{"num_hidden_layers": 16, "hidden_size": 160, "num_attention_heads": 2, "num_key_value_heads": 1, "head_dim": 64, "intermediate_size": 640, "vocab_size": 32000, "hidden_act": "swiglu", "norm": "rmsnorm", "norm_place": "pre", "norm_eps": 1e-06, "positions": "rope", "rope_theta": 10000.0, "rope_fraction": 1.0, "qk_norm": false, "attn_scale": 0.125, "bias": "none", "tie_word_embeddings": false, "parallel_block": false, "init": "normal", "init_std_qkv": 0.0428, "init_std_o": 0.0, "init_std_up": 0.0428, "init_std_down": 0.0, "optimizer": "muon_variant", "learning_rate": 0.0115, "lr_mult_qkv": 0.5, "lr_mult_o": 0.63, "lr_mult_down": 0.7, "beta1": 0.95, "lr_head": 0.00658, "max_grad_norm": 1.0, "warmup_steps": 200, "schedule": "wsd", "decay_fraction": 0.874, "decay_shape": "linear", "final_lr_fraction": 0.05, "batch_tokens": 65536, "max_seq_len": 1024, "doc_mask": false, "train_tokens": 500600000, "max_steps": 7639, "dataset": "wikipedia_en"}
MLP neurons of a small language model. Each row is named by its layer, matrix (down: output weights) and neuron, and shows model dimensions 0-159. Each number is 500 + 50 x the weight over its row's rms, rounded and kept within 0 to 999. Numbers have three digits each. A neuron's up and down rows have the sign that makes its largest values positive.
After each neuron's rows, "raises" lists the tokens whose logits its output raises most directly, leaving later layers aside.

L4.down453:425511450517428492462386513476425396504472497492515491523477498474488483670443545467434495537522494435543472519589460479498571451494526522562510476514561512574487538538484444621443454513427415562504467485500480476461494412453452445497500515501527488569571434597451585443516551490503617550543375476465485568474463524458542525483449469436553569508546464570476521436419505532531456451417430456427515479473477534574514542423550635506545494495473506473423537497433449487480488532549499
raises: "s", "-", " |", " and", " in"

L8.down273:466469425474461495528494524513457466412432528509499543520508534442527521503454471501481418549575541510480447447543419453437554437489485502462567508524462406530498539574535372509432528525458500550462516522480542520528453534449487502425426558450640541504505542499526458446454581516502615506440461543525507405519473529493487507484528482448513396458513621473399483506507517554558501522472352502483493398511514486580522488393452616435589567586510524438438528469534556505496485566467555
raises: " and", " to", " the", "-", " "

L4.down278:555552414547529500518525510554462483490479480536500481518462510451437512482471495474512496460566555499540447562451517578463407493533623514477450493477594477535437591553517453483491505475487553549537479541589400450419467551468453480462463511483479554453600536554464557455478457464603537416656500551490442499504463562519613576587479533500503476488476515524483430546533550460508524516480487488502534462477508509538555524434440467576619488499622509491475517335414426542554490572502475
raises: "s", " and", ";", " |", ":"

L7.down119:429530537440497437572597586513456546668486500471523523592490476567501467428480492504463473452461443447581523562475507473471531561520472450570422585547497525487508439494518597533483485540525509426516518538592476413586492530445528452445533490482412524503421509503432492471426589511503571563539539490534490477555570512449551559539509482562605463541454486480449423461450444481578476503501555498499491535470448491463605546520529447449496429527437469458419615527395483551555456534535504
raises: "ally", "ism", "ist", "ists", "ate"

L4.down181:483504487490445496464536353460477557581495583476500533451369503491493507546464514407487492588479572471537544500395561448483503494497471477492457417512434459484547516495416509449468464385461544493524529487528441485441500491482429513459543519420553537547426546481498381441617503531452501448461533495439531500481496486529543525440422525401510529396465445509512479528470540551587583461466473577551467434607492447536487529503457549543549429485605469497409546520478564497526534589444453
raises: " and", "s", ".", ",", "e"

L4.down369:502529442445577548492481505444462517638506428488588532449441473537560564482498502457555476570488490550489446377466492572502498403478537551375477607534547565513576443547599450599489488517487493472541550464502502528406475487467540491417576429448517566408557498474504474560454518471391408404478560532514509491551575532531512543547491531554429531504487495466481522550455531506537450541482541542404555515517578427463481517516467516423544550514543557479483518573547454467402521461464502
raises: " are", " were", " have", " arrive", " begin"

L7.down344:500547481484534506498572487562425531610454602528420513435524576496472538414473495547539430547475474542604507484495533462517507431435426388536445502502509534544562495444504567472515425512444524479441479527538521468565459439483443481447503575431532494467554496498512446440525566558486503435530484488477523491498558560512398512545448394514571419446448591514416460522455523488476496537520423564483495516371521544596569482451548567435582488484605431456415556456497466531516529441535570
raises: "'", " was", " could", " became", " did"

L4.down129:555373488449438486511540447483502455634486528495522543537577461450512506388415571418478428531506574509532609487476431457552472546490496393571582482464538498567492479541518523507459424504486520558425522456486504430537501462464565489475538479489468534518475509546441485430530513523541551542545505455450484486470513522531491526573416520545577456499512430389406518519489555500555515525478507501429471471531528479654513522443486711465504495470527486478424490491552450502444472532568475
raises: "'", " in", " and", " (", " "

L5.down541:423503549394516534467545555567557454569608598591467412480425407453450564465519527476557410476450554419466468581559511458598536517483493493492459519531464475445516560560452564488459412531509538514534478497468498536503547422494535452483521512481559540492503529524464552399493519466462571523425470555429557439482479512442421501562448497435467613494478475398513487393493524484526456515451468482479563547563374489504524506522544463534510496477515546483479519545437443376468397489539541
raises: "ous", " or", "ov", " and", "-"

L7.down538:519500489429514541502526571441447480537511447515530525551427458577480491517460522450543417561535541435630554491475523524519547535493559563442449499421596446549437505489548476539376490405493515481494455470584497517455549556478519502447612511521483522436509478390493417417465514587519510455498470529490454492475424580465418482557486507460517449518570419426528481496484462477531576394498466485467541500460503482406446327430493480470590472610555509538546483471482513538457518466555489
raises: ".", " and", ",", "-", "s"

L2.down347:563519503403486431486513464474509406540423488488481527491461440445446508511519559511485428472498490463549509547498531437450464404513510515431492510438577461466461462481530396475437426471506569543564503442452465408442533431450478432498420533480487436519517560558573531535452520428569487563445535403484571529468473437524529517493500434460643487454525509487455519526485537566432549459479489491517578542517446553537473493510504607486586307492532560541490586541488396566447472454513488
raises: "-", "\n", "s", " ", ","

L8.down454:476517478464496504513527495515471421491481530536486523544424441481506479509513493447533409656468587485503627556441508450508451514499589586405533488566575487551483508542458497577502521492451581552552499420427540520514490434479482492516617462454525544524448566516514449475534467470451560511509406643372475452537494466544453537553475465473513458446537570463488534559523610452629521429555446437523509506394473466494528434517534476526584454564477502490428436503446512499495521529473523
raises: "-", " ", " of", ",", " de"

L2.down638:551439476430509439551563560541581519562499596554521570542539494542440412470508495386482505563558528498541615510556546563563515416503523485453461547504509481511449457445543532532502496500426536587427579465472492470505452493372549544435528524484568435529525548516435443461424470500576587509536459485432471538444456470496543461494479436445533445538494448479364564525440572511588468487415463541544498447423399500582454520484492621487532457526486535523512501492449447463531468567497474
raises: "-", " and", "'", " was", " is"

L13.down326:548481509604453490484470562550511504544483526457556537487494479492557538502389624583525457515530557502486591479489486570436501487564482449499490456616528404477470521575475462455518371472513520586493538481540533434448503541424455498489509519499492388555524489469418478420502523481489544467598496455444556427483525567470482467465508457484541480465476635421512475499537572525502635572477466464499459531408514533438546575415439483522445439513593552484495575579470435500520437535454497
raises: " and", " in", "s", "-", " with"

L8.down474:501509504507562413479574475528478462485486602490468571526459550493458515570511436480478434516563578526497488585488441545485547496585551549452492449543540474541532525592446396501406599467435620572476566562547582525497582480467559445417492504525480467479502511532514515449533441525468593479503416504342522480499515523475509446601510536489540537406425574461439523558433452548556473452454465432528616550501527540543532458516524517525576508482551497491522449455480440430547442521549470
raises: "-", " ", "s", ",", "."

L4.down219:539501444434476430458542501471450444597590556607446566455391538467472442641561474464462561593480504508514544531483573471487436554498598561461489454504536484416429549530478491472481526477511470496556430463552495458455499453533522581447644528534503525604470509508498530419477543557510512534557512482499556457481431541449517405502486528497528493413526511510420537466452605593549461443441413507530490507515426503533599451483482502478453486501543475410403496508498578522527497483559491
raises: " and", "-", "man", "s", "/"

L4.down372:486531408533455507482611491401502464488420479417383553531499451503480477516512486459484425596454560460453438591453532486487513561472542502516567507441479478535498544537543454455517468410531536507488483534495544469395454557503497472419555448543475579492411457500494627392420524583478514460461432546532612555521497538478424482433568462402511456447452495478492543424525481505531462472446435480454501500535529567577556506512432582461468417536455513575433513461461476544567488444453558
raises: "s", ".", " and", " –", " ("

L8.down107:519446506458546507528599530495503535641471528571509536488543490428426535563502490433497474564506475457473571596483481463490513414620524521466534447599545504448530478433490564467479478599418613491491500565461529447505490472441482468602567545480502532580454431575513517421475508525555545428530495472539593393545522533472492513485470424460547423475454484521525530526445483445438423518480551534427622486522556519533538511439567507546491477484577477539471518537406476417445494534511401
raises: "'", "head", "d", " of", "er"

L9.down449:517566490598535568465531504486523514440518480396435462541469472500555554548507530444499540461490568469416502444500531508469450610547499584457513464419508489483465499515512444581485481573501578542517451557551504429409419523474547608430540459471610510519496611478506499495517493526583476483578522577514511476550465491511532371544561442505446452593552513585459554416477519476517499526462444503506524439526535545447551547561452576517551495552432490469558533401473599564620485512457451
raises: ":", ";", ",", " with", "\n"

L8.down207:558516515444510509502499563476511396493458626485475417537481447506482466491444486477471445499532546512481557655482460459450553555523546604425539535525491566493442439556461526553446564461478575526598388478457482498494495563504522497502578477457560476518422558561525573541492539447515516519542507482495455544483470632415443506554528504408549488436438499402480559484486515409588595479558474481521577447506554533553509471470462456634482402532504520551524528528497570479534508525439541
raises: "s", ",", " of", " in", " "

L5.down167:450486396535514453456590563439474467468449606510461572508497462507452523511463529382510447542593454603567602456467481542521589533546491505438500502547515489451422468510480483481465495516501582467525474573405473484552524568566548505524581474512494450461487545577532519511428495411491448473440467547435492431544461584425483489472434537490501424562444517446566539445479541444538495383530478515487517470451529495578521526468373534525514535516510599562473493474435545512512420601426428
raises: " and", "-", " |", "s", ","

L7.down517:517399571518581489455563516504421510607529445485418509465533436571444586477432414518504486473548439499528512524528557489577548534527551507582442571414495577493534521696595511499524501486495469472582563489445515458474614476479572466571562475558502444512521557578460478445497472446549458441512445411503511435511456483509435505478445520514595533482592542544420488450491425582411513502477455505478520456431534555493467457545478508524467459490492549512544447480496606500525514516538487
raises: "ising", "izing", "ities", "isation", "ity"

L12.down204:517518541487479486546470512495503466338559451510496501550548486373494537538456487578447506383576375469524540443454545493541604569456529480534463530500521471432522513492483541472492456498482480442535413464486497500541528421493491531557448489450461414459540578420441537612466468527415442576489482511534475415495466519524475414490438458609563437452546493472478547526417480493499467551471443450526465521489486481462505519612507523486482489423501513524379496567454400483357504471519477
raises: " them", " it", " its", " they", " their"

L7.down434:543478528435568464408516482483512524524534568581526466439447529503543434484446461583495552472565474453550461439578564424462551518530522511510511552536519509442434483649538510452487417552344550532569438480542481522525530480480471426550503542559459497524505527466528403566526496463496580498527490520577439506505592505497431603536558523494528528419606429521537435437484470519430557516570554534470559490516557435456656524513532512500452521517520464415556497498492516535457524560467586
raises: "ized", "ted", "izing", "istic", "ir"

L2.down404:587525475514527480520471497462482499492523538578506470506529499544532533571543497509487498430556498523554511529505491493436600484455558592490496542553554569425521499526517460490487543553478512463475370482494498504539436542553552464535542502410452457515516519512578499497376492517565458538360514429440443550561573549453606522422552528466479561473530613534527471498496572468585496506558498580518484531502480426569436458458472552543586494333552534443431513455440527451556421439534596
raises: "”.", "]", "”", "eau", "}$"

L2.down22:609470477462440493467565553536527532446555532572452483473501492407462482480508451475445427553406558594596476522510503454390467570529524511483505479537572461485511605490534435538492493452595560528588541516508517485555553419446484560477452543437466510396442539484584471440467518547499494555498441533557543471477487492469526514548436467511479478424483512431466508502571505508448558391378493447549523446513574453512475521482506624475510522573446660519505413554527434495518542525466502
raises: "–19", "–7", "–9", "–15", "–8"

L7.down232:461551507414463527567453566570549492479505571525471558537521492493507478415561408588563429522452541470468527450380506500494482460518510521608422454527494578422495528459477568392497457468534509459477525459525548487466423546398499564486449445496402576501513518445493579450550448432455548535522528519472573501572483558484527394539478567576474438591525492427527454511478478499461498516619540567458518541491485457584520520505487462509524543502443584431353465523470459436472452549490535
raises: "ally", " nor", "ate", "\";", "\")"

L6.down419:498471458489487595457508472521505462514481515445500501419492461542488459602539442524494453491479593476460618573589613466576491570468544573478405515606518445591449491468526382528492555465556532510516527394530508584510472528510495478507538532463506571444505559453566438488556464505540588464600422603486452515517462440496470432443522586505539462488505571468480487550460428466465480419461478487531564502475487534620544511436526531437440389531541565441517551485460522522536494545438491
raises: ".", " |", "-", ",", " "

L8.down75:545559494355535569498490495584463498559427468557509512529633504472418562571423541383505505545584462506503519506559568453535552415554538510471499507486539410507488448488429486549479411451450467567536502519510424428616392492420507476480536528462533546510399505545381516500532487535408483570526467517475549525527549466576461531481524523503518569439495459440539507511472544516460452484464509550496469523525482511574537525411485549412577530545588477608526483407511532475537498505470496
raises: " of", "ly", "s", " |", " parts"

L8.down234:506545512418441452514495442459425604570516565541521474554477548502504562530562505477461464493485494418591569453461493499437458552539495439458544494570563406577459529512538514459453422392574510460493575420570503474413461508476459600551578539578451515525533528478498489464493547614484483520537503476439495497526503466549579498536487471524453441526521403485538572442559511466608504474473463529495487556600493447454657469495490558511568443460569579422511492535441481461574477527458547
raises: " and", "\n", "-", ":", ","

L9.down169:517563490532540472547470603300493497535530428486534478463398483443448513589519549388515490495463543510526533535488497530465480429470527547517546477534478511571497497450521444460470524419576562438506487470495583532438515507560525545491475506512576561492511564477570462475472497577406508473533535572482482537556518529503505477545507507386438436485500468408486514432583477528522576478427475517519488447475486539447583499454426538498487412559469512482384462416460558406507466504346536
raises: ",", "s", " and", "\n", " at"

L2.down389:491536491496453510572531459491499563525529377476490519545576553484495469544454554468534406505492470517503481548538414411496550510531576520500605498502496485513483523557522528561528468405541542551513543514478510569467503465442562460530587503531443545419474501527530468498540394576490541480481511524509525458517527536386442532498553434481542582421473526448447528552546526582422563417496467448550558489554577552503504485499543579508552446578505505590275481477459506562584426547529499
raises: ".", "s", " |", "ly", " same"

L13.down327:519420570402551491502449501476423495481524436440512517432620618552427538479527486519529456450517550498522489497510536510518505547452537454545543465516525578419502474565510549444454466445442484400510486502504493539549511562481486442571472605541447479507471483552501562441556501525403606520410448418532501468558551566591451452493509596463533486473497506469452442529467436527541387554455492493586613434543463466493478467432475516477489511530524479527403486420575579498428516584414486
raises: "ities", " reasons", " things", " acts", "ations"

L5.down48:558480596468476503437477536518375521498521384499533594501527469460453530464467437493443508526576492502586471516611575519431545449458550470413575513488505552482495479525520608517538497520463481446514401460496532512532523580450430486474510502531531517506469432551528465548513487486555479468474456384478472526424499486568488454479535507467517480389477554434400420558525488635415474571409553449473468580541559519476575598568527520480512499457557493583489522436417450539524480548540541
raises: "ity", "ities", "ized", "ization", "izing"

L4.down553:445538451464477389431516454500441487542513536466486545465433477484487505537539499568565420584551541432561450511609549505460478487559535457504488459507417506559550425587491439509417440467446495503381538331466521572535493411467432523505544478488467557487517531590453453423595476510556481520488494511532522457435563458516462457493512453494485470388450566523550459454486502506520577435494481508468569444544437370533512532541409522440524502533556523565481593414450509465492512503467528
raises: "-", "s", " of", " ", " ="

L13.down211:500510469430491510522505535506527574550524422479471505391453516473543531454468472496528525434630480463573533493517464607549602496529518564378615471492511521517499453545524459485505551577359502542464595497567406471434570524555537540509582546493498500376485564441437528577447489527398499468553508518552514532469481470477440598492590488510427481507614475484554534468505549528472422508424535492490436487497557556541406506473521476467492506510489523495523503503564409526412522565460525
raises: " were", " are", " themselves", " respectively", " argue"

L8.down388:482518432474459591501508549459473512462444493535387436582461426589515579581558523521521462547521586454488522538514519564524411555517560524484486584487515516519467458523446489560503610485539566447520571547398415519486561455524538464583562513502545437460481471481540547440459461474524469508528434506474530561500457595548443538525513521455554475463573455480495502464401474531543446471575474490424676446535491414546528508522503439614516527518412490463553486451482594447546493541544458
raises: "t", "ing", ",", "s", "to"

L5.down245:487561473521467481475541518485497492588594554521549540495461487425547473485557498451510515560503501599461457577389449453518543441523490514502462536478480457470462520476453472572555493503455515522489430482475408560399468462546458433528458540549489547560530514468483503452484503581610524468446533520448570480494444495499633525467525455418546410444483387433477456515460501390562507471441444525482654497464471422480412470432482487526488448558601526453594462530417520508460394510485548
raises: " of", " (", "'", ",", " on"

L8.down225:477512436460489584473474535484508560489442499533487556501525416585471517542506436403519445499483544519499478557484444462496500362471531494491552498496592585517469503494511516554569466536464467622547535547529462430519500486462537482518524525420510654524516492568498429409527462444485492505437510613479363601429590594547459536526582392429515516556495479539432578538478454450514481494468492473477490404559590484456501536511452541490527446509486533517481514529493512379484407513542516
raises: "'", " of", " –", " |", " from"

L12.down505:478492441425423533493502537411487510478536527479527533584505479521437588523432500455537490508493459514512635506500467504456540518499539530507517536527445476436523546515519549584456504449558481392484514582457524519415484471352507463530363558556509540513532513584455503384431471444475419552523439503524470462489489505517462517495473612504503491539484382497445530419444574458498407453419454494385521416510481506532529467529458561478575461523438511464482447511409590392476490448517497
raises: " and", " or", " the", ",", " &"

L7.down237:475507506477482463529513555442529462490486418553480553553586507477515499512539534460531488493516458522497497477472452551566558496469566555548582548481570542404485612509518453491491573408482510556549495479502545502418425535440515507501376510510548469433546550607564563537467534463489508442556500528476463483590369550444450506484531493379568418510479576360441554565579553482454404480495455501536548481493479424531523506510413493461432598394484505546595475512510519450489478495570515
raises: " and", " ==", " &", " ", "\n"

L7.down368:515492540464565501453403472512529382546563659560500506494485533446479497551557539495410432566577535564497516542517446489544474460522509549468480459545561509573479510583461431580415464519502490530547471401501554527468480506468535536445572543468480517516406458568505469591534488596489501523527420515460398428538455483428481475556479473486488446469478502489499536537358611540538550453512423435496547466550431519525496481492494485500573430556431541422487426483397494425462482513432514
raises: "s", "-", " ", " and", " of"

L5.down331:381524574481443559531587562517466566561490501456445550552550513438556561520545424456458479608590487436450473519516460483482554451468482471393478508557554473418470505436429541423409538442490524519505521474475532527530542495560528468540544571519534516460414531522524495511539491488486556438555407547406512494513563444497453465562532430515601434474464491530443476423463479543519486454492508554522499550566503435553530517426458622364512461444603504537442550501498426475482395510483489
raises: "-", " |", " that", "'", "\""

L6.down314:494489438467564578535485462527538413537554585506417529417444428417561457554516519535548517545477550572509535512446448468547440514555586461466546544529437520460518529443558486500517479423542543557444499500551489461488497466570467554478561620517502459489413431504480540494533515501478510454543410439479498587469570462434446472530429421500505475470529458505385533528430516576540601515496454512568531470583589498577528470453535496477519458589500558429573553586523617537603458471498460
raises: "s", " for", ",", " (", " in"

L8.down124:520551587441576491529448468494530479534434569507466469457476431442472561571576530472456383519514526459488523579515553507546475597536506587453536546540525384536483565566415417532514547482444548498489468489515552583534503506488564513503508483475421578519405542578535502516513455433558580494516425523436418532454469641465438476546427507473512467429519512468432504592471557551495426532535386427503507499578512522450479490459536437498556507608533533473483446456497531465510433523419452
raises: "s", ",", "-", " ", " of"

L8.down540:446487450510546528440483539507482412539468510460465484510460418545439510569548456454507449503589535535578580523487518395536500582486587702469473543590567527535487445504502398479489532554465539471558504443470531547507459412413543531477522505452529500596458527552496528457522474541527563483470395507399516448538474518500417528617488485436560495499484543398495462515393515523508499426499437471451587542528468488434540527467497498544488455519471496545407463541472450438453524533464581
raises: "-", " ", ",", "a", "s"

L9.down197:449452537494627480548430453453504508532580448498606473460457442479494434482513488551495608589570448511575399595538425524542517548472476498501443481522457459499447603502529465415499487499521482487545489515635548561458450532551539463559488432501508553536522505578402428507467505479470502463527562453509474545555551475353438546492522496387480563442459503493560467439552553508533496488539537549507596498390491421470545477576547478517537570431465479498491510427453541443500473472534449
raises: "rd", "rated", "”", "”.", "rate"

L9.down320:457448485567529427476505428534465473505488498482333523518409486532476508481500479479559430535495546576498467480488525509541563508530589531431512572526541459491561497361603593464480462491643568558481461526534506478428582487501514469483489583481527506482511522550556529413484530477563554478535590558487503532486586489494440492540483584478518474500425431398442496522578463525489459547464495452505528477568507632570524509518484584440459485462502533563340469523528531524489482462434472
raises: " means", " was", " were", ".", ","

L12.down421:474484526488470487443485561463473574537507499461625526540481468533528429484560499499581524595478455468470576460421452477444531519498421540479465537477499610481544521413587526540512417432604474550460508450508485398476508592456510469521452530547545504496464555436423510544486469517419559472442505506493470554494553541461482495445531534459539592492484466499436444468496533613427486505495450527476463437527428457613496529478473661387437459619541556440464549558462484505483574460519473
raises: ".\"", "\".", ".", "”.", ")."

L2.down467:451590513516447483490515538471440499553489512499348585495483586452565469548522513550516539557526486528543475522501509427613525430468504502541558491533510555478512550512455593534469471501482439561461531548496467452407401485509461443495547529444504431606524492588482504556555458533505477455457477542594512569477483532508444530606476451469486511512495510456362495476492452579504432519425452501453501524485475372522449516456497497402513563489497623470572539445482517583503394594476584
raises: " and", "s", " was", "'", "\""

L9.down626:504558476494441445433579596401440487544491632503489534522530451432386519525462455507459516511477569481499464534525497504528511471514517455485485480541562516513541545506550514543502547422426444541504459369476552517529472531531574525451555567455471534568518518509562444420456454444448529540514476470509503455506464509392553452548475406492458479501435481418453455439384471550441475486473436434473524463536517543526528606444458653472508421504527570554442551522558436390482453495420480
raises: "s", "-", "/", " ", " ="

L4.down12:509550448541424515469553559538413481518538526631396525554491450559408450496461492517511487517453536496408549467500600517472552484533540616440564463564468420525413523396491501516565553493530396525511513441529479458566492537483477541507523423505365511472580546439520500491445427500499473584513594487456526512509498446496553510568477458558580498490409580412502417489532526533549569447480490405408506487443516499541530534518425550516487454479462544524465486488421414490548486525531433
raises: ".", " |", ";", ".\"", "?"

L12.down20:544471558401466434438516567418547504516458592464603502427472478484538513466501459525504563542464532519568488441449447531509559488514492413483447459553538530428547517649427512467520547501581465549535528474507571491476516489423481452520447505478545471416578482545439540409544659486378573445557495481472526426449481459428459456471470539472427476481463411454449455546470544395459463512467409547474522474536542476516507475435407541528487471464495522504373486464524477476497506494520442
raises: " and", " &", " however", "–25", " or"

L2.down445:555598453537522492352467424478479449499548525432527558587465482572441453515479496558508476614427522463489570495494572475611484516499564567594508554478482481562497526496499437477411334473536539439512481454518547466531559480391476499518509489508568514566474489555491459514516551556546558596477521503524565506479523498529439504523458457516517517474517529419459503535462520559413500400452430452456540474445551514518533438523427551540602485583596525502411499441498509556442441531476458
raises: "s", " ", " is", " was", ","

L2.down556:554556408460574516490599457484397482457549389480449468470515515443412501576499470562420559552565471418494505518483518463484540601496485479435458500608486496417485553435480437528500475455499480617527543501494498469466486545469527480442366484486500482596495436457473575460478461496476486453495572539500501425555556516471516471543504515519484448431536545487461559505503503496558579535426457502436481363511497507537599517525470534563607468520479595453474500450498568585542457597487414
raises: ",", " |", " the", ":", ";"

L13.down366:403515494525506499511516551462542505450447531526524489599377536504463507593470501501551425519518549478515580478581483515561488539496527484570499547496530456454487522429466534559488518430564529528496371525479506528501555512588469518586537468430475390520520528387515471400548536503423523533748529537485551450547489513473481545527486472557593493491448506473466496499476416506501472531521468518472559516567526415565471482542566513405432500552522404493465497517509516493585506462481415
raises: ",", ".", " /", "/", "-"

L6.down54:524486448446452496484466497435463488451473601497475539497519493546511475462462543465592483522509450483493560535483517474429543389542536558498569475415411422568504576546534491547525426479578542473463564543566510480504437544461476465518577477456567501507548554600523385478543433475498538478535520514492512461407529484460419501525478563437501482456482495509536568437525526472449527382510481522515540359459474531468487503437421514388633427526618525499537561446478458488477454402475605
raises: "s", ",", " and", " (", "'"

L6.down407:505443402407518506458493609501505495526560484476403562478471489457470540495528523498501435544523513511440577534438536452589437600506455532474505462492643556419413493469443485547532548498430565532540507470440535489579519517503503350498585517461520484548402509585546533502495478506486520482540469493485509497511488480387504508545464479399537550493488517484513554534480500468515581458616497445445519498482425489500597484442554576511534450514411623541400511551451477412572494558533513
raises: "er", "ing", " ", "-", " of"

L8.down358:483479444437504498466498579466535427480415458503520546435506446408524484544416495445477377517519517489616583546481496527484577486512558511512584527533569382480470477676520507554569579506469530571493512470471525523511544458497546555537547475474530561481514513529506529414504503491494530458558470553405492497514526468521474625563446553574486406461575516469442518620486495554488472428556444550468518469529534511492509537530429548496589535543540562465482544511511459479472430460370577
raises: " and", " |", ",", " in", " "

L7.down14:496542496383531521498506452492491514531551526462488483533473414430509464569462461412438390522476565400501596549515482456545526629482506503477541414486557468557461594582479426535507580504451541527592567499547504504521478533496520473480529484477464529459509492520499435465505467407517616452450473512382506512473511506425506414566516484415472530372469617472480579460361524542526519483476461413525513501542516466550487417469480517480536408537500616504546455463466482473475475490535534
raises: "-", " ", "s", ":", "."

L4.down564:531506556528498437432469497525420505449425405474498481527543479493504523501413485453459449377483542434468569398441489519448520590515484533558600474442582492397502528584600448567503542462422565542451514451477467472505540447462607547484453475577508485561468540437524486514571488524401489542405549524532496528527466492474538482468549457597466487546495517515496475536437416518521467446493471396578588503532562531479433469512527474530407464561440574548438538594479488450479586485467460
raises: " them", " him", " their", " another", " her"

L12.down390:478466502513463430594546502543476505450520521489503508508498533415416504483525520491461569576475492484425483522486524515514589441500534591422494489535501469506495488435582581579450510527605470553480496441582468496522537485406530449445461483522547520559473541552540508496512407598578506594409486534494508519472599531540499444510483511579391525506602475594443458486506480570582443578444596557419463506459528456484595487515477581416581450502460491510407451459534535482478588470464408
raises: " are", " were", " should", " would", " could"

L2.down81:375542486494440491472517578589485427499503476458489537528463518517527518562565523537519500535600393445552479585456503488443575518525470470499626454532523552473466442455398490515419543522554522507482585532529562506446494459528543455537533519499653526513525411422454592547526462470476440453516507507524507602600484455443442524567533518528590488489442552515477477502529448529546404473448519516472490405511481436548561548562460508350529488483524479409502534483433495460522494595489484
raises: ".\"", "\".", ".", "'", " which"

L12.down344:446496483488552448539410519476508470484502454530532510509515597472531540479447552514580379562512531473647469479519501442525556492556487510476496467531521543382520491636469566449462489449557500552523475428465570537409445428365446460454437500529589491478527494523514490442485509457475446417504489505535494514558556508503561494546379459416470506604451385429507426483530652478562439484456501532543470512502510503515491524530524527487546530452478539445434478506422550522496472580433521
raises: " and", " or", " &", " but", " first"

L7.down139:506502464432490492508489519513502460491425589506474525587554411487413535536479473441487471541557547398465515589445482504530546606550572549450473561594558521547470527600522432494453545518534540533489436426509529522568519495472521495476507483521500533481372533515517530529589528515422579556531472549450488479442433603453559500595515480454573463407526541351510462577451476484552533481543433473498564555526513518541557501455464443632528429568472539462468502467435555417497470532470525
raises: " ", "-", ",", " and", " of"

L9.down314:484463472481476386471506510366509523615522462469543488398493440463495561484475455593526504445490441537537452446515526536528557434467501579443511550538515510489466503524574500485548512536442433477475570517475515451467516480451424419521628509429523522409570520430493445516449499448467509532489469535485482495609608492535494578487453596539416468510566452461457447543435632519582402489533521481576506508536557493515507473496508510472518525507556519590492509459647431495454574497530427
raises: " are", " were", " themselves", " argue", " include"

L5.down274:488469492549583576556530527485407553496530474455442455496528526554483546389511506521453467597485451583476480371535519435526581520498485478554445525526423431513396488457440493513482524559425477384544570446494494484476548528499440492566535547452461463583483484443493488492574519463477519545456415544612546503449494566436551549408444467473476496552372494510529473584463486482387536459474511576494497518510530472555519514450515562524499492536540459457467490436543515371607500478407543
raises: "ity", "ious", "ion", "ature", "ign"

L9.down457:459518518446468531444585543479484488389465575452477471511559463515479588504513450551495515472484497463564527451445539483567507528466548468540464502497424440476517521576505438497460496430432491570417522439510483437445487533569532460487462486507573583505538564502520502449535463450506523477450483578540568454513550460504480418511508446457456464407564561468483606494492581599378537339490450517460474570466555480551543528430429582475569465562494576587521607468524440405560471527467524
raises: "-", " and", " ", ",", " ("